Weights of a small transformer language model: 12342 steps.
MLP neurons of a small language model. Each row is named by its layer, matrix (gate and up: input weights; down: output weights) and neuron, and shows model dimensions 160-287. Each number is 128 + 32 x the weight over its row's rms, rounded and kept within 0 to 255. Numbers have three digits each. A neuron's up and down rows have the sign that makes its largest values positive.
After each neuron's rows is what it responds to, as a language model described it from the Wikipedia text at the highest values.

L3.gate33:137121106127066071102101115109081144070166131082113054127083164118063157132145134197096173102145133119141110124122121162101107105146121131092100212144103123100185176168142119127109117109129131154127054159153086139129136100146162080064168086131143114111177090161102159141130139104106193088152142059106092143112157097135105147141131164149034111068130093122098091090122137111122136143196
L3.up33:103104162154197172134172091106064151115141172116100096085101154128174084205075079078126132127105123104090133108053128123155085146133113154126127100121119110096118152162116113151139155127156172206132137171146121132088156176128094150104096106171099116146128175116099189149140133082117166176189164125126114128086102151143123050085099163121134141118140122177128135073137140223089111178041
L3.down33:136126062124146061068209127182097122122096123098142077110177108138148126129150106138176138107159143112120113076158185127135126188145129143169069109116096108141091082141146105154110133087125105042116157132118102210131136176128157165115213125149151118096159101086130099119140161094082143106131083192128147183157160175156133093056098138131121059117121120174170181166100197164137147082157
Description: Verb after subject noun. Past-tense verbs or participles right after a noun phrase subject or head noun, such as named, appointed, announced, elected, plus some mid-word fragments.

L3.gate214:120097113171173146083098154205101108138153086125094097115099143134140133089104170142098200135137221120159101120127159155171165155129132110111136108108190141152207064163091084147131096137128116122151117094144107142090118112132184132154110099103143104141159163135133177111131203165100158153100189178141110118113120120145105114169150175154140122166165108160128176118157079151157115166143
L3.up214:159097106160113154126180114148081160118107121098147159133146112091090125138112110130132112105128187137120096146208124206178083095176121056138123134158137158106097126148127155198134132085067089101160127138150141162114142138101110135084108153150171145169092094150168173187143096185106156085080085099156095095092082167155101141157105128150082125121122144118135091107184156148120130143119
L3.down214:101094128100121103126052068166163162173124122151145115119138082137100129136144073159113087153124119148167110156151102119119088101154106135142101103134050165168120103111143136079082095133128127162123090213159143138176101133160157115104161139205184126097181117117097136123137119115123163061170083145135090149147122126124131095140151123099165151114208146155135092176099177094187169061147
Description: Token after a period. Fires on the token right after a period: mostly the line break ending a paragraph, and strongest on the piece after an internal dot, as in p.m, Mxdwn.com, NBA.com.

L2.gate527:089152098128155137135072155119128132134131090094121101108141097180157084099167178146159094152107153130094105133155106166067110098136100123097097212089117153111100099085125073111120069131115093081162179171169158149116113100132117149179072114118124112133156110154170198195144130138117131097125198163107078087090104112086119142100121104138119101163110126139122055144142119194161139164156
L2.up527:181138156181125094107206080128120070188128128181062067178123133244140134144185111165143161170156125141098183166089100135096154086159105125093104123144120094122158130146108190100166168139151147161113151122111166162098145075152121148118122152160180071136145129098121118145111112148179125100080145119108048163114129172115172097095140127170142149144151092134082105164098088126145135120015
L2.down527:097117156180160115094209144151141150180163146158193088180150145098179112130194173072088179152119095097136104099162041143153106111111087130095063166108131116112085091139121112143111122097104107119181168130140080108152134085188131068123092152123137142127153163139086129155136240155114098078128138122155128181089123087129129152154162085126102060178135144063131072130168088111129118080136
Description: Mid-word and mid-number joiners. Tokens that continue a word, number or heading in list-like text: compound and ISBN hyphens (back-and-forth, 978-0-), score dashes, middle digits (7,793), closing === markers, table pipes.

L2.gate378:156090156125168116138195175083114081121190137134138186113076105107145119156140120124111171135103097132173062083155150138103139118068155101132111128165138132173138099122129123161096125170151140146086079171101151168069117083095171097108138137069143085152128116149124131181163163111162149143076073178131134110093046116191185123128172122156117108126149124126123155113124132140149107102144
L2.up378:167082149116138124119061184160111148144129042108152100109100143106120073146103148077150117147141220089103108170142174115147129070133128150106120150132117124138096130164155158100137153112129131137144098152121107135126145147136118184170118079163094107121084106153148132065055176083122155093120163085140100117161127133137181126189138109139132103112121194178141157137116117137127107106130
L2.down378:131133140184113142149137165122104147107128174124091111094128172152084134109108102137118144155138023081137140079092148207158096103103154144150134057096166164131121112122135116137063124170137119136117086160136159125110138127067170077101122150072109160091121128119142126178093083124176103173113115118117142107104157118178190119098192138088144130089155111105141188101090155115143129082169
Description: Possessive apostrophe. Apostrophe of a possessive 's, strongest after plural nouns in sports category names (men's, women's, children's), also King's, Queen's, foundry's.

L4.gate232:168082081099077118084151111140150112088117173097133137145178144095095175127097090126088105134139087113040136091089123137124101116125127094151136125110129082109122045037128154147143145084127149093161085104163083125131112162124096164110115116132152080104108158124113069129086110114068159148090101133138115131134144088172141119148125099121146161097193100120108112151116113144097090180120
L4.up232:088135120142195095159126091146157108106069085106116151109133153135130195127190164100144118168173114093190154116124133092148152177142094162058105095119139179128040182113112106081144108139103146110106099084127124083145044132208157128184127063075094084105128068127107108111107078135077115160117085187121116190142129100207190096111110145097072146163140126164166179064134137171132100059130
L4.down232:132106138164149078153119148156122154079148089102112139189135192123146096139162098142144154132116143118164156132126110075137107169049080132200184085094078132083096116223165104070140114111029131127129095138099092118135149117135131135104137107162124159100095098174140108110134101159131189120077149100164171141098134108090123128199106123115107108091078148081058177111120125132100110161139
Description: Second number in scores. Digits after a dash or separator that complete a score, range or table value, like 0-2 in football results or 3-2; sometimes " is"/" was" after a long subject.

L2.gate878:118130063135144169089104094154132106150161112151113135087087094073118086110125109057089192121155154121151144112108153162195138164173139127156112120202108152136116153168066117125116087161126141178149116112107148150156082149122151124111119105125101095140143145128129121168133208216150097137180198190144049095128072135136122072120187094112131127093129157133112165119098120125128151100174
L2.up878:059204102187161090175141187150092154118111129165092133148079120085165111137138110106183160120151118110105045138141160104151034161119157107119131119160145114116114132110182120167201118134111159066122144114103204137081120193131136060085162115151139073166115175137103090170107097098108111151120094168110120091118135125166129096158183118163122174114120097192111135123156099116123083171139
L2.down878:108178097118131135178115151110139182112124066132158110165064142141134108082111112157152166147093127085129161174134115074199207083107155147099114119125138166176126128108069152165083094132136096146085136095121157137097121127104129082107112097081181096128168165177132110092159212113084084113101109096120143118116146105150172147185130175188131082155116161165138126178170097151141077169120
Description: Line or row break. Newline tokens ending a paragraph, list item or table row, usually after a period or closing pipe, before a new paragraph, row or heading.

L4.gate318:121063139134056083137107083140066088097084173086071154091063122043103092103105119090110064181141130134060121074115082148115151128153105141139082128173128109173098127100130137091107114093066118137111071093146106122163145108128115176112162113139128046087132134117123117119120136090109124156065120096125094116070144155154116109105113106107115091131132155146142152116091102066069082172124
L4.up318:096139169128169118100097060116099082129151134067138121189180112108108139147112146118105125191121110069115129140136115146121129099090085143125155089117090147151135173097154197104149143154014143088106147136193104175131101162057069115106200142127131095155173144119111167120103127126162137197111118124119073177155099121144120115136133161141178144111068133131100180094146064147102124157140
L4.down318:141155142117116163103149168213061113114151191076089086098123113108137136084150128105096124135167142088154148121118128139135195150148108126145191162077060153172109101109072156122140113110103155138125148100160126106151153154164146144109170107142096128140189156103165145120128125130171163202125161145199122119100099168086154105072133071156147139062100090166172162079104112110087066181169
Description: Main clause finite verbs. Finite main verbs right after their subject, often just the -ed or -s ending that completes the verb, as in persisted, enjoyed, competes.

L4.gate381:046108158113072176114126110113106192117123094102120156119123138166148152101093070173139225119118166141134121153090169113150148151074106138081130150156125146175149172120079106151083083094147121090099157127146134092126163108165107082124173114100132066147114144178069116071093144157172074069185132198154127108120140129099120116124120124076122107129125165087137120099137076098154129180140
L4.up381:135141101101128179121107099107101147116100088103181083142062176157153155170077107106129096101200131098082108122136124118170123130101117166137210152126100136114112113081105168105065114146106085166135155126116075130147083129125130090141103105123142099137089118094156148113124172121141123125083113204091134157148120167114137108132126147142160132119164146128185109100138134165164050165152
L4.down381:109153083157138119152126132107128132140111078138143145173068129121131161105117184151154195114157108154167163113046149100163152103094092110133136086077099158134153093137096099062115110089075172127108103107140123114087124125163084117194156159190182128136209131191074101118080111126126128142191122211163126138143145124141106114142151177157117099170177107110158129126119132102103135154119
Description: Paragraph-ending line breaks. Line breaks ending a paragraph or title heading in Wikipedia articles, e.g. after a final period, after "= Title =", or the closing "==" of "==Results".

L3.gate397:133105136087146150132134124109111128103164147179092106156120194094100144151187153145064202122142116132171116091152147143100090118198166141115080125130134085174120133125124120111127131137131160106148147085092138108115050173126128157061074110151122099121093130098133132167123116140079132173090106148122170133139112180178199142083123124112145143159091125153138133195140146154076114132130
L3.up397:146094098171082122160153185104084134225169069094112081144153104079097132176136158087157144147147128138136186150127144147130159091143056162050136199119136139086140123148088134150106186108066078134157110132151093099103178096125141117148114086157129130125145099149121150076117083127092113138084109126151130174146084106059199164164138060162156139180145140107144115114137076112097168127168
L3.down397:119120172138139130150072110128112133080080137092072176123122148118181135160164089134115102107178100096161122129154114143118181133134159128184131114121118131147140144146082111162111143133080122127143110145145101204186103125194151211089118148105150118110051101127144136137138132186099109189157136192152156155085167164139056137109101168132109118164126166136099144129156174077109158163148
Description: Separators in tables and codes. Pipe separators, slashes, dashes and digits mid-sequence in tables, scores and ISBNs (Sep |, N/A, 6–8), plus occasional mid-word fragments.

L3.gate196:133117061161102147084125120171116097159170121125121173087156131114123083131163128113126170061176157116121127155097136153166140149164173125124036133173113160166144113099134138151102061131126093113112144110157100118120145165087172170087183180144113147108119184144136110112152157136184132142108134131143109109106123117091158085139104121116109111136143112151121121079057176149116148147085
L3.up196:162162181064132118129091069188097144140077172109125147144199128125190118144089151155117187103102098116123126178161143086103104137114085140124179174142121100142090110166154107161074134133113115084178097154172161077133128126122112092028182126125110120145131148099083172147145119050114143153139157173123072159149089147140157161091144153171099137122158147089120140130138123111079153167150
L3.down196:131115090127063082075186132106184150107145114136116092089075120099116117097148148074145091169117118137120153084087130136117119138122160121078161076152153136119135121147109152149100087097139118207157114147097141188076121114139162108150152132138130088174125099122179108106167106122158155078114123092147114122139137158126113141150127092173133090049094086164102077085128108167084111136099
Description: Table cells and word-piece joins. First tokens of wiki table cells after a pipe, often digits (1 in 101,429 or 19.90), plus mid-word pieces and joiners such as star-k, free-s, mezzo-soprano, film's.